Weights of a small GPT-style language model, trained from scratch on English Wikipedia: rotary positions, untied embeddings.
MLP neurons of a small language model. Each row is named by its layer, matrix (gate and up: input weights) and neuron, and shows model dimensions 0-255. Each number is 500 + 25 x the weight over its row's rms, rounded and kept within 0 to 999. Numbers have three digits each. A neuron's up and down rows have the sign that makes its largest values positive.
After each neuron's rows, "fires after" lists the tokens most often just before its 100 highest values on Wikipedia text that the model never trained on; "fires on" lists the tokens most often at its 100 highest values on Wikipedia text that the model never trained on.

L6.gate321:476478512477524499533468493521498469523543546499531531490496525528455453456498550549516474441547490484462499491494491540459520487486522521552495500500473497499461521492506483472475554480484550509458483531496495478495502521489479508458534494475497479534534485497502436498480502479525476518503463500437516489501484485495517544502488493507496518494481492523493512489497503489450506512515541543482515541516505514516545436502489500487522521524488462470507557452475493500477514498498503504482486491449474494494505489481484512516471488461521480519512524508481501474500484506483502499486517522485515477463472491499541508480474449487487506498533493505467464534494492486460533483511527442461482488493507486464494464534498506525472471546476448516473505537512472547491495490483506
L6.up321:461509494486510514501508542517458461505524494520490492518461531563558524491503507519524532518547498510491511452457496536526481464500503530543549532486500488535494491497483481573500523472475503517519500502503501476534496513481480509515511532484497480535515490479475463511524536443520511460506532556510518474481488500551527507507520480487487522525494518498487509489494499476503506521492544506517515520497472500467496518532516478486519552497515467490520498480465513515490521490540474512486499509477475474480550484506494491479469497498480488528517513482484451547542492525449461479522525488454473497476472469464517519513527519491469510537531487474467493522530506469494526508521528436484503424496539499480490507495495495462469506497452514480455502524518463459486523510495493
fires after: ", ", "born ", "), ", "=", "("
fires on: "an ", "American ", "a ", "\n\n", "195", "198"

L5.gate33:480494536489498503519545508499515543486509523453535466521505529513459502491477496518527518507561521490493547486510502476504544524470519475501482425502520500504487547506462446478514575481494556536487503491440491489514502486534488545493466481483457479460543532527538568476525510476509493535509485481544501516502495480500512507512470481468483503498541503509510499488460522512477518513489534512524489506491481474478503451483507502488509563489487475531530507510475513490518495488467466495520530492502503487505500495488450470468452453507522471457460487492510532505496524505523530493474499521512481507516510454498481488516510518502520491544432518508513483512533476514499434522506505478511522492527503531474510490510503522457515513496527549530491496484504470507497481501504513
L5.up33:502523534495471482535544551519481516499469502514557460523518498539485515474492457510491495488511488472518527494522479460506477504481537477511518447542513524500494508490501441483529514474487516531510481510467525510471471490540455510520510488470468523478518509473514517471530491491521483476485458471493518529500498508484524488500493488460492509491536513476503462503454529563476525506498520501511516450460491468514502475490536504505506519447493490546504498483498533497533514498460465499518523516516526473455501505520467493516440490485496474498439507468497466553481463474497497496480517514484474503512505473481471498542527482492505492545457492499497475503508451472506428477501506513503531514523549517504511457493482494455521529489507553504520487521521458491548489475513531
fires after: "0 ", "1 ", "2 ", "4 "
fires on: "| "

L5.gate250:515489470494474530512531473515519469502508467439479508507513542495482522501446486490532531466556497530473494477510481489504487530475484492499495470500534485549510508512498461504527566488524546502509486453504455483485514486499534509515501520467516532512463508496490530483517453497515477528550516513512472484492509475475479509525469489487452503536489469485539508528504483474526541526533453506504458483523499492458523490515469472501492470453528474507491493514528512512473521499533437493504534514491473507522461462516493509464513512499524497491526501499496539461493502484550480485452518519497452501540513455523452493550518503520489533505489487521473534496534469500502530561516463464484492474503482517463466508485500500526502448501536502476521517500542521490469503493525499
L5.up250:532487490504482499515527505506505512528510491504494488471508508445529517513432477477500510500502518504452478463526491468492479525520516461473513399519512539508480466484498467512519475513478509510561531447493508492498486485489472543510507482558480528501433528467516484499486507501476501475506506542468490473534512495466439504496503503482492465483513519456497458535453497528539506512468470499465508464527499473509489494463481491501481429479514488509491506501502472493474520507507453506509549526478466518530473490527491507502473520490478479448524514472494511483494495507475481510530510534481456495487510488505472506542536489541511516527509434487500491494540480507498514512500495490487495500533519496488497478474510486521460468509498520430504492545524515507505523531466513
fires after: "f", "if", "F"
fires on: "y ", "av", "ail", "oc", "ight ", "ace "

L3.gate283:509488470500578516507529534493520502487520477528541546491436503493526496497490516479513507509462498509522511502516480526498479517465552520467515499480444496468475510531467485513468473489539523506479522524516505494504477492462478516484468499497468535489510487522524545472490500507498487466521540445486477512488475486521481481487522486466501530470510510510489498494473515483505529498528537531555459479473505505540517542503498504491470505451492502508485567499491494487516508532486492526540542481509557544506505508493504512489502460474487567525497511493500499506503505529494477495517530472492534530495482480543510517528508503526493505550536489457477531481498528456498437516487504523525521543476531464476497520527517522510518448494482480472527515480492530495513457530497434
L3.up283:501482494509513532445482480489506535502513478534463476534526563495497486485501512507477436491469475524530510523501480485548477486505503526497510511473517519562521497500547513522490553511549528500487505502495482462489502503519480507463522533507486530470537547472496486520511544519503529466517451528506506480520528494517502495458484489508499503507452479482521502482475460553530458500494491486480500492506454511468435490518472484537459481453483535472473496507513513496480501463486519482452480487503471499494505456479511488480499471490489542469472513511490511457509526482499510464469489513495491506516526506532520498459459535497526517475471475544520486474501522491480510520465499501494493493511527494552487516537500537512507496513497511471549489491437534535461522518545543
fires after: "| ", "erson", "under", "iv"
fires on: " ", "n", "gr", "ing "

L6.gate197:496454482479515518538477460491530532472505537483490497518522482470490482482450479504485475535497507534524531490480519533488471463455500490516510498513518514498508505517481477490490556515487493504452494495581489471494522551464494529470486542513498522509534538544511516517539530501466503506545521484532527487510544492522485513504488496524522493515504490499500549499490533445470489512493465518444487516495498521460485501477481512482469511494510519489464471503542499512494476501532499540518531540488484499552493447464479496502537477522498538476499515515528474483530503510476468516510534525494534497480471491520525501476483498550496532465479510565493564506503487492500464519530545477449517486523496514496503476498471537493527500494535516501463546545520523510519463507500513
L6.up197:522487516477536511541512492506482508490510477503504474505516482514443533487513461475485519516498527507474481487519508458490529500462495487501537526491518520458517499458498531524514444502474502475500521520538490527524541497549466531527489464472512504477504497505514539487491488496498522513480480466533510474469463471526501478471504483475532513480485459480426534503494460480493478506489484555507502511510487535472502497524513527463413531485458517467484487503508494493499505518502425484517546496487498512535493458548529485504499529554531531525461507513493542467492563478514518497516500486499495469528524521528485490510465476502548482463497495505534506485492478534468556526544458484485511492487489490471508510486493547496501531517484497484508531496467505518482533508506532
fires after: "| ", "|", ".", "posi", "char"
fires on: " ", "\n", "tions ", "t ", "6 "

L6.gate445:533529457473543494446515463461526492515485454512562503493524496465488489529489511512503530461488479527464483506511529512489539509517468515482522474430493511525484541547473477513478521481477506495508480463524526463480521498532483508481534502521528431497505516472530502509495524488522493500512485504463491527516525511523470519510539499485485491536481528505512486545491487485542485484523519541480523519523505493531487542542512480542494568516513546479523496504542523447546497499476495470475515514481446497473541475462526514515495479500459485467473501488523510491490487490486461512540523483486464498470542491502493486480511494466510521505507510482490553498479471473533539497500511487477462481482486552505481543503533500518503488508499462487491527468510461471492513464493494
L6.up445:505573476465472521508486511481511508507477538524500546513492510520508496522459517479482547453495488534516494492515497500524465479502557491514511482518475484514483477462517444491542501469462508470475502508512513516490504472515531498469486496457458484479480496512462514489560480516491467526479497498485489491525506518545488496503514484491503485470495540497475502550546530485548469481497524587468486470492528517489462473478479564508521451478472494500545493485547515494451442542467497479520511463492507456507531499455508500536496518528466498498482521495526529522532460474480482470462504482497527490470500488499473503497513492493515501521515465558492516507457488489495471525521479494509489495500527504530482478516495510511501492470477544496496514525529482454531519503488503
fires after: "in ", "December ", "May ", "until ", "–"
fires on: "201", "200", "202", "199", "196", "197"

L9.gate45:506529497484515547510548534518493495497518515479474458543513506454514498529470530503514483490514490527471487481443493531532522508485497498540497507488492519511520517500532492492482479477525495488494503531507477536519515443482517546476539502465496439466536494509510529477506486489507485504472517464495501451493495462502537541557507519492473454527465521509464552549456479494484489482537508482536494501500534463504507469496482556519512496470526467478516521508476478498418507528517485520494480545542476505505521459474503503513481517488534523480454532516492520463524509502495520460525554453499512509490559485496477531496484512519483491516505486522516510491492478515467519507495468454459482541488496500474526483517491490534482479501517467508532536519513530506511455511491510
L9.up45:495498500519506515517498490525501496470510519525511522492509475518507482554460471460540512501455501541516444490531508548532531488472542533491542554504457549528489512506501475490521472483483505523498515573518497503522505530568516520506480502486504469472503536512553513510508515491478533500473514488489526511500549498485486485538490524457501509511523522476496491498495498492531487503506511505491533487469492510472517501511521488498507518525516478496502525488491443533527484516492472486531499556501464452512506474504497496558525482532522492506502504517500505471540491511548477451505494451510517510504515511511417472472471554503504474527539487509482459532542523536497491472552509515490537514530509487510445492501510542480449527492473495506510498475483516527500511535508533
fires after: "| ", ","
fires on: " ", "u"

L5.gate443:482455486483521485522535494500518524506552515497513458530510517484506504516518423495508503515523543545499486488482447523448511486501469466484509491483507521496509513548517513522490521541491527544464473476499508470500524508514518512489466491477464537501479475537520486506494512514472473500489537513489520482493470532491490493549457498495484503503497453465461497498505489514469517527492493522545500504491520471465516511470554511460468467510504525513453480469515502489493501472477482467468472531485446448480501427465491497500473478557505474519477526494481522520506485500472465472499489480495509503490483492515529505519463460502491478477526527487519493512510485473466517486532485502481489463503459528499461532523536541530460481548546513527514472519508515494516541481527444
L5.up443:501481528529458517507444492489506493488495498512490495476508475512502454468500511488503460495507487523474538482488533504503486472492483532445513522508471489480537512447516502501528503433479492475467493487513454492517544528475479531495506487505466473549516532486482523499555479467538489491493488518509533496459469504508509510472491554485486490480525512505495519521510486523521490501507532496517494514467514507526491508459471499497496513512522474482470505467506507497489501521490492509525452489491472452489508493468487528469477528471519469468494495518448504503499532476477476469500465455494513510482523501490527489485492553508476448547532576527484448498471492491538543451530523485520490458499476480529530503505464489533481453531474508467532492496547543488507462548498454
fires after: "born ", ".", "|", ", ", ").", "–"
fires on: "\n\n", "198", "196", "194", "197", "201"

L5.gate139:479495565469514526453488516481535501447501488482501506531554498498503495519502466517554492525578555520485493475478474475511506505499499520516468495480504506488485511524499549533466475495501522475469508482512503467515524492540515474483539532484496533509458527506531525540520492462500499495517546471481512491509525505475485527545462506520529468529524527536498519479505502521468483516532472522485501480538493494503484472478536509495520505511521499540510512577449479522490531491485506501522505532492479520483502448502506467485504522488516487520521529550464480503494520507520508519465528490478492511545485494478501533494473510527444522518495504502525491546491478484496533516543515487457496468486499530485446483508501462512470472457533529478493549528454545481505517497501490
L5.up139:511472509492488449505557512507536481478544460494466498514529520498487500518484503482543464506558498517467520479484475479496528480507481502508450455491492489508520510502480490497511454530530524506486504481502464474522508486478511480528526511502478551501507505473494519497517477490493468520502482469461513517484506487476487519526494493518533508485484489492499499541512494501497511485497471527490500512517506476512499502477498496538528498526534481536526461533519466539481501553533533504515476548470508494439445483489506457495496523485467495524518490541488472534536530506532515471491517488430480506509493475487495515494454540497483497485506466525514461540530479441509534470568507533526437458491495490503492478546499476534475486467507513465468547536451532503508499498502457
fires after: "In ", ", ", "in ", "(", "17", "March "
fires on: "193", "191", "188", "198", "187", "199"

L3.gate314:520438467512502514484554511499529496485516475465497515538555526468493425489491509517545495499522517528463496529500487492491562457478484536542522482535486479484484517519499472532491456523516533515513514509502503477526487480498509488515512520495524515460512543530512506471477499453537488481505525513556492541489485493532508494480528509484443502444515547500527494506540498486511491520505479532478493495499509491479520486480506471507462533502504493510499495511535524491495483507504512471511517468499500541543482479522493485502476483481467506503530525467555487506445531487502507513513502516498524512528495505548510497528510540471528551504498479486503551479540489487506488544475457533489480488462483470464487493492460526510492505482538507525465474524528483534535481536570522
L3.up314:506472482497512513503530541508490509511487475483475513508484509481523439516487523497502463527526513536500490517509487468472562478496487540568460492533479490482497474524504485497497451535506511484464492495488475461526463489497497489502532456438528501451507505525515539461520493469505496486525497501519491467494474501530497487479478497491463523459477498514512495527553496483493453528490487521506531538476499516546488474458520482504489523498487529489505477477522505545513478483515512512516455508488480532501516513555521470493490490525482500461557520460536479530488525487491503509517500502467497518569480491524515509491514514486506508522481490475517496487492491498567464489476459507505490466472508496495475555468500496502452472495514524535466450529497493544493504575548531
fires after: "cl", "m", "th", "| ", "cer", "pp"
fires on: ". ", "−", "row", "op"

L5.gate254:498487499513525500482509501492510507474506479446507513498537541481463502493465529548509514507555499508517513499540488484516534512459506499533452511518499468538451527485514549447487534493557529518512466504453500469520520485492518548501485524502512486520499497484556539502495473453525487517485494459486505535501452486485533477496501496478508512498536531478489505520479492480483535465531530514562478513523503515525523463482523521497493497498521476503515475505490508461501518498518508487479534505483509521524477536500454504494480452480487518522506509519523555511503516500528489486453472483494484546517498488518473501528499499483529494447519511540457490499548468548463497529511484457488504531506504515482531463491552493519474508535511446528516560502506474497493513510560536
L5.up254:496505515521508489516493522507520482528483467526515528513538525472461523505491542539455500488511473521543504505562474493491493529455504526505492514494491514518446482447497531458508462477578502517512467521474495509491497505496545506512485497525538521481504483463529498487508462473516491483496470466469487527497480494469563487493486462444504516495537500466503486543483521534483491464478511518540521479499519503512495479519509550485493473508493490510466458512483493472514509453520507493483489499524512545525510554515477546527523528492460528520459524488525511540511495491523485490491458488485476546509477485492489495516514485496503509504521492531451488482508462521449539483477503507484492530513532518495513496474527505509487515487474416516539558501499476497521531488532545
fires after: "0 ", "(", "| ", "o", "le", "+"
fires on: "-", "| ", "1", "in", "ad ", "1 "

L5.gate352:498524487512507557454516481504545495451497504481481490523519525505491461481490509514527509514510484528503463494503519492492513542465524526471474455479514476501486526527469519541491560506525478524496503522473473523506505444530507483473499519495506526519518525467503514520474480515493515474560506432479530512517568502466512485490503439504507513497530552513521521494528481467455543465521515498491485509502497484487543514579535446491523498504480538532496529517463546501480486506495507498492491510488520485514532487483482489504494459509500494496502519517505495475512513475501521504502521495490510530534515516535526480518519516435475531511493483528455560531488490546513484514460482499536541475474444460489495492529518481525474509467503495496496540483447488509482486512500491
L5.up352:529514534515509513506521479492557534462489524504500504510480523545522476524497523509507502535519489467498470513514524512464526511483508526502509451481529490506492493506513527539507504475548521536497514527489512509514527452500504502490495518513459566475510530450534495502515503494479490523509513472481512504555535537467516496491527476511509514467579511493514530495522483487452511491509487527498490538548472480506556486563503454493506491522458470538523500508465570513490512513494522501494496529451508514497498458494512479503486475494496489499514515515495472479518550456497481506503519484473539490531500492560566493477500481472506479505532458520488527517486481528521454472487453476522502478504449472486486482521532496516482462509500505484477559518459480511491480498527488
fires after: "In ", "in ", "18", "17"
fires on: "193", "192", "188", "17", "1", "198"

L3.gate118:526478443473543567520466487491517502508485494493512498496482506512490459490491504513507531524464513507486474489500477501497531471504471470501550506497465517513512529510483470495472475540538588494495560503498496495531554490487522510476510522510486477489522553520518486495488511515492496504539497473524471493542480555503474492512522453485469483473496491506509501454520537466515529480494544490505499526507506519503496516497522520478508514494496541491505506461489502516473515523513508491526502479507438481513488473510493499521508497522510479451509488490526497488505546504517527435501524469458569503511518515498506515506441481524481465512519540491515527512516526447488466537535500507537475517481467496538490443550486551462462478485507463496522494479539483511517486526515469
L3.up118:502501519543457504477473488515513480540446454503469499496461446500506532533459534503483474487480510464519491526552534492486466485493447496452478503495490530503473505529495500541519524529491466481500499489521514508460466547479494467476467524534487499524511472462526511560535509455529501532445527494462558497499471518481515536513468523489512528497528502473506502495528510481485507454490520490532500484500515488499458498516490532534487495495473501481505504486500504497484484486472522473494498538468500517480449518519527509523523493483492507504534542470488501541442491430530493487474483459485466497519462498487485488491484479539497493498500441462504497454468495481502550518520455471492495491521502480488476539457494468481494516447528514512503492484483507508512502492524480
fires after: "pro", "St", "Lab", "det", "bo", "po"
fires on: "el", "y", "ail", "bl", "et", "p"

L5.gate36:520510493466493519508544471493520527496502501481496459473478504487510514504490513518507478517510503526474484465527478495488512511496513523478449501453529466516479552512478539528459514515474513533465497461482543503491553473526549474511527461527521473485499497545523480525487526476494462489484520498523477483506543482496460473531528497465527484505503495507532545509504524465504544507508499514439490536516521489524492535490522517497497521486524515485519530478513543489503519505524451478480504471509469464503494513486532495484529464539476489530480512495562547484530457527490526511495486521485492535456534467517486463515472504479455491442509547484511533565500492526496500482532515463487500458477493521443497483543500464516482507514499535468501498469498485527472530481487471
L5.up36:470517499474495502471490478503471488512502546483499494517558506501472493480402497540522542467532538538484517515523491465489520514492465476504494534498499493518512553522505551531518539497440508481486502473530499501520503526528490526470536465493498501528530506488560500531517485503525518480507496504568495530538503497536576464481549464527449480483508516496500500496477492473460509501504531541555492500526497499516504469461502507530512477525507554494509506485534491525512509475494545488479509494510522524500503494494499539508488494481481502485505544535520490535509505508501543488486524530498527520504529491471497509489540466547474506468527449476511469534526491507472454543501546515482474501478488515482500501487499466486511523516521484511520473484498482464489497536517501
fires after: "the ", "==", "| ", "-"
fires on: "197", "\n", ". ", "199", "200", "196"

L5.gate266:474495516535500495500514473491491496507495478436525430516491545523430523480469482479524479550512517512492490488476493477505512444496511502497469493510515471512474540501482492502504511473516500497518488493466464458483498477468545514481522538481444513436481564541539519492488499510520527505491548491530498480536505481501506517469479468514495469480470488553497495527510520431477491480521474537515481487541470500499492474509480496505519491474512488517490511508514466526494485463485460524485527519538483503489463494449473490486480486496518564521461526508512546494477508516486465504504475508481474509532459484507518502547475497505530477505526485532504535511486517562517490538483490506533519448505475491488530487535478491516538523470489515521491477526511490512481507478548480
L5.up266:471537494476478489454510487476498510494493477490516460530482526543454503468456539453474483508493506508475518501470529499482457489524523522495464522496440510555502517484500476545502539511519504467528455515488451506512503490496515511501497505504444456495472568517499521512474474512507522522494516497485494476542466493510523513490491501532498461536489479495498524494502464497481515500497534519513467482501475500478501428501460514550520490464497512480504520502520514517466505461512485469491522498530504492483501540431459513525501510492534510479463503504536498527455489522494475523484528481452458517503456500511489497508513501486547468484498470500473499496471505530532578488501490463500507449529494540502496505484503492526536521474513523515490473536493492548500543465522479
fires after: "re", "f", "L", "tre", "Bro", "bro"
fires on: "ad", "at", "ak", "ing"

L6.gate286:455504486551466545479474485502474458483506452495538482496539478501529469508515535471509524490541506522483476461525512501526523486477498504511491494453507506481450499539496528486441528488478495474463504555528512522487514483485483498498511512508502485484527523521498517502529503466514505416491508516529521494450497467463526512508535526479489504496498501464538510514450528483502482496532460483526479511502499477467490525484523560510518534502517478480495495480495477517509494490487499528555517486496470473522492512487489507462483516482544476517498525565502486516526499443534485471495502495491533530499538494472453458499490507517509491549465521505455504490511468489481487521501538498456503449445472511518503533510464483527523499464515474519463557472518509493520488499487488
L6.up286:457477508502504499527494481488466517545509505464492519532524510513507468533529553491475556504524488503489454507546474476491546517510498507486514514513572497540484486507476519490483564528516495492468537563507527490493490451539495518524502482488466486466508526514521500465496501499465506497495493518524515518441484465524512517496497514496484461468504496476490516505498487491470502527511470451540464520501471473466546500498506508516496488453498481490519515460497472530507418466525496549484554481483493474530466506493488487491527501462517531527523517524506498481504499503464495472490444541516514486497490472513471502514477509464508476488486524495467484521517511528452480478487524493509501454457465492484470511534484517508523525538518492455494531480543478537488524531510495
fires after: "was ", "as ", "of ", "is ", "became ", "one "
fires on: "the ", "of ", "s "

L6.gate29:493441483481516507499502465485490518523497520446513455533513534484533471544489487492471503470522465527490531466523493477494487507477474504516460497524529513505503505538476555488438587507511483490439539526534509482432501518511533527498484504466522505482521533511470512509505501500496495498500500496484491557509492508530516504462510478506521483494535503496454520532515493546470504492537483484498470522508531487495472489485514491472476502504479525512484496503509523485482474492458525512514465494484473526516474461511517441473503498470525508500505509480486532477482514488531518468503483480515484525489514480496524526543568515504473504506461526542442507494477506525553458521504524501459503489498465496430532526498477515468503512513524452483518505499487489496546476517459493
L6.up29:522460487533513547523485488508506497518518512454502478517492530473531525482545505491468475455498459503531535482550454490514471491496469505482522480522508498517495496519517493489498538489485504529441518502468507503539503511503487497522500538462494509445488518525458502584473477480518529486525568477479480506506512497494494490442512493494502515491523510489490519492484510514480530467525505495478446505485472519496513495495510464464491495503525490459509497505510498519486458511464510564520498502476492560511495483499471440469525476465498486567516537466490520481472509486518491515531513517490476493484515508463503489558515497491483495515481508491499473499445547469456512498456489470555520483460477528466510486474480478506516508475506490510533473499485508470487460557522506
fires after: "as ", "the ", "with", "became ", "made "
fires on: "a ", "only ", "out ", "| ", "the "

L5.gate273:508492533509593473539502458505492477529490504463499485499512527462496489530489500520515505510490555553501480495507485486525492463476459480498492528491525478487509521511459477512527508493516512471510489533511552459526501502520522513495523471510456492485484505501457570500482488500542472546485531479538451508492461482502515517483536503453472500494505493521529506516525528404492494526501482501522493479547480486521521473474524468469487524493485525539493500516489518503496494530464475499488501522518480509515516528556486443468525507493521500459516496461482530501479508516550501498470444498473479504512475492498503521514511468511525464481515525519540528509519513525497469526487485538541497517545482527434485504538530527498493500493490502506501505487532488476504486468484479
L5.up273:446566535485531506513500517496474475516466499500552540485463499492508476485492520502481481492495499494493527504481499450494489476498469460519507481506500505500503491483517406498510522505473515500498529531530531503542473566480465543483508475520480496490469494495480500457475464489515522519468526494490509537497457475440546489478566539480502488507510507544483487513492497481499484494517480486515529447485481499552518510496489497500540509547526514505503476551468499501517499473460486455466477542550493490519480539503465461525468507545511525485482501510479527501530506526487464490490476492505476517518484493482505524523548479483539491488477477512504469501507428492516517487481485507529495488553500524499480463510503513483516476514457529497518508478555492494519499477496494
fires after: "\n", "0 ", "1", "4", "3"
fires on: "| ", "–"

L6.gate337:516526500519515493481518487495529535473512516479514453483555470499468558508489451557506503519516497523482532518510439493475530487480509445522517489484563492504482508521473535513512513532491517542506472531467506462465487541501506487469511492516507517508536527567488522523441493503539496494535499474547477488527488495543462501504482459506484509484498474442467506534549548521465495509498447489515518519472463466530505474518476483513517525467501514487495525515507549510505519464520480507463514528495427502507494483474492549487441514496503487461520483497505459522486517507488490501497498509496518549464520465494481509495482501502525496496511525480547487472533523542515493543518477496484491503504544491469503508522488526498490483504540526509479522487496515465512505500498506
L6.up337:495546485470470506500494500510490484465511497527474464535497474491502506514507517477498497487539490470467493480529497497530501517486521507537488503519504498438532546481528498509482489459469503494530481466503509512450524471492514468474498489482493495509482481508485506475489490446465514502502492475472480482484520498528509439498499491483497480491533565458522488488530527508465491478485553512517502516513577520519478500492466523444471477511464491533535485468479524535478489484457472510490522519523500479493520518488524497470477476478575507484509536493509526511468514498531505509487482507563470466500502481476531487552497496510504448523490471507489465556516448486533552501484516513504502486494453541523513502504514496516517512513502537468478451521461442533500508481468464
fires after: "0 ", " ", "2 ", "1 ", "3 ", "6 "
fires on: "| "

L8.gate220:495489454506509511480539494511495504488480480457485468485501488472535457484520519505471520541521512515483533490525509536501528520495521486480534488494531517551473531506502513464411523525513501511472504495462505543485510498541494509499486530499507486537503488514481492532475537496463478526547512500539541519475464505514485508478493522539502479519470483465459493518500511487471460453501484515528445522550477499446430533456514492494509551432516483513492519505499477477494487480511500479505521418476492513521500490492503515429491544487518550474465496501527494469511494508527493502514505501481535521477498476539479500513495489532541483532550473517487510511493500497487513511495484513507553479509505492514478534524487486508465504512468544525488523495537514509485500514469496
L8.up220:524465437472487516547493467478503539532500490486480521523496502509454515440516511515460507508518517528484525505508491508500502530501537515499490526547549499523468531483499500502471490521501480522475475531483495522459477517551499532505532523463477502519490486502477448513505490466474498483503491497545574532467483490530512502482514492535481495501452516469496492487500498499531515471482492536551456520530476515514485533483481517493461499556496511499483545487466482441485486484516508507516524483463494490506487523530497565485458533469493553514498551484487550507492515499485476481498506510496501529497475517497498496522497501489546457477522487495459486521520453555464491538521499531543508456510540477473508535498501478511515527523446512503462510515501491523516504483487513
fires after: "the ", "'", "s ", "as ", "at ", "served "
fires on: "first ", "the ", "s ", "as ", "\"", "th "

L3.gate363:472433467496499518474484507509521474478517536513476469550536560516514492497497541510520499497530510497467476529494502529501479511478501486489495509514528486523531519501509477496439508526537512471512518495505513504522505459521539514482509518488510543498535531502506522501486508442487547536483528491473511508546476473492569515516503502507483513490530505505472501517491492456481513506537517514495468506515496450507447498497538446461503566482518541508526509498532511514487507538483525485532514503474466506486528493488465473524523509557465518498525464464513464534527512475513511513479471451508505515501489499508497537493437540476491529497524483528469477519512465509465464519528503489534485536467457490474475513458527502531477515486527544540537486484476504518524500495507503
L3.up363:526456486487513516416479505521531493492501518565488469530518540473492519468497477500523501498505506470455495529494489443495468497476533499488493516494557509476512490512503495482476400537497520469534499510499503540459483472523513489498475488482523534545499522482485550494495503418510490482512496484452511513522498486495521531502486518483492520503549545486478507510479468520478540506522489517501493512499527490492469505465508490524524505445482484531509508474501504494499475499492505488494484514468508514518504554481525512483493488498492515523489500514488463509517513482493540471465472441498526500459486490464463511508480552487456511516506475518515502500481506512503519474482502509495494554486480508460460537472493495551496500431481516495498490451531510557514497505489462
fires after: "17", ", ", "18", "(", "G", "16"
fires on: "1", "0", "193", "ob", "4", "191"

L5.gate341:502477509498525516497516475494481523490503497483463486496508518494490465504485478505509466456541495527527482527517519462510584492503514509531487510482527430511424542541464519503481510500506533527467506515484526458535530454526537513484524498491502468512458502537513495524482529520531511506539531522524466512532519491484546493508495478469462537473522470509523499495534526509517544538511491507441449518528465495494519526516523481487493524475507495505518507515500514501522524545480511492504471503515451511497495485492470535477490514442464481487485499512538512516513514462498541510517497496509506504484528505519492520482534468479497492512501538480504536553531484517498463500484507485482511475474488482505481526484469491488456499463483487485495530493504505486392510550514504
L5.up341:516499451455533513580539498484511537503476540502437501476554528509488508513505467522505490499511492513569488502512530452521483534535519469488441534501513485506501529482510505506449509474486521551506552478509530462487507482502498509484480457506501490508472559503448492499489529515522510500478496486517498513546516507488503499520522485461456513500519477490487505461478477537522536540525525514435484507519487499526427491484563497480471496512507530507527478512507509432492503511508497502490490512516537487499506500491520515506501496465465478531482493470501501512502479488481493510486485513525473495448493483496514475507501520488463498526493527515520473482506507548496472496512494496472527513482494484456490499517456560526499478515525509475553488539459464498490524500522503
fires after: "\n", "the ", "\n\n"
fires on: "- ", "197", "196", "until ", "202", "200"

L6.gate345:489504465495520502496539497519546458469514507440472471463530535537482474497448518499540536499471501526468504520490491495486497525454478516523456468496475517495509525501459488524486554473492514527509490497509477485526513533512514563519504527452506506474491474502500526531469534492524529482494480545496485494507529475495520508506483483545471496536499494521514512542535519488473541495501484485489527551562507486507528531501506491514500517459477519449483567517496459496498499489504479496492518507505478496513515512494504495477528496532500484493477524522544527501560538490548503461509502485497430516461477539494508521518481495481502555504475515525468530507502489544484528515499516467472484462534521516515503532480494499477493519513488446496523541507522505502490508569519494
L6.up345:512495476481466529527475499456545466486485465467480512463510465512497482514469483498488502487463524519481531515487492489464490531519510495479494454500445503507529490500516474501509529477477526479488474475477474508560478546504470583513484493441499444489459460486516523528440504523510535470503513519493497503534524503473499530514483478510466486517440525522444499509532505470488520529475484488484496523542482485486522493498479485519495485460453524489472565471528457497516494526505506478499479482490509513524493514498481482483479501499490488506478476470530502520497496520515494505466458495501470521491478532458520525494482502496501542532460506505463478492470506506471538507480483463509478501503517527531512465489524485440453496558464447486506501501522498518495506544482482
fires after: "p", "f", "s", "H", "hel", "F"
fires on: "ers", "all", "ed ", "oc", "ent ", "p "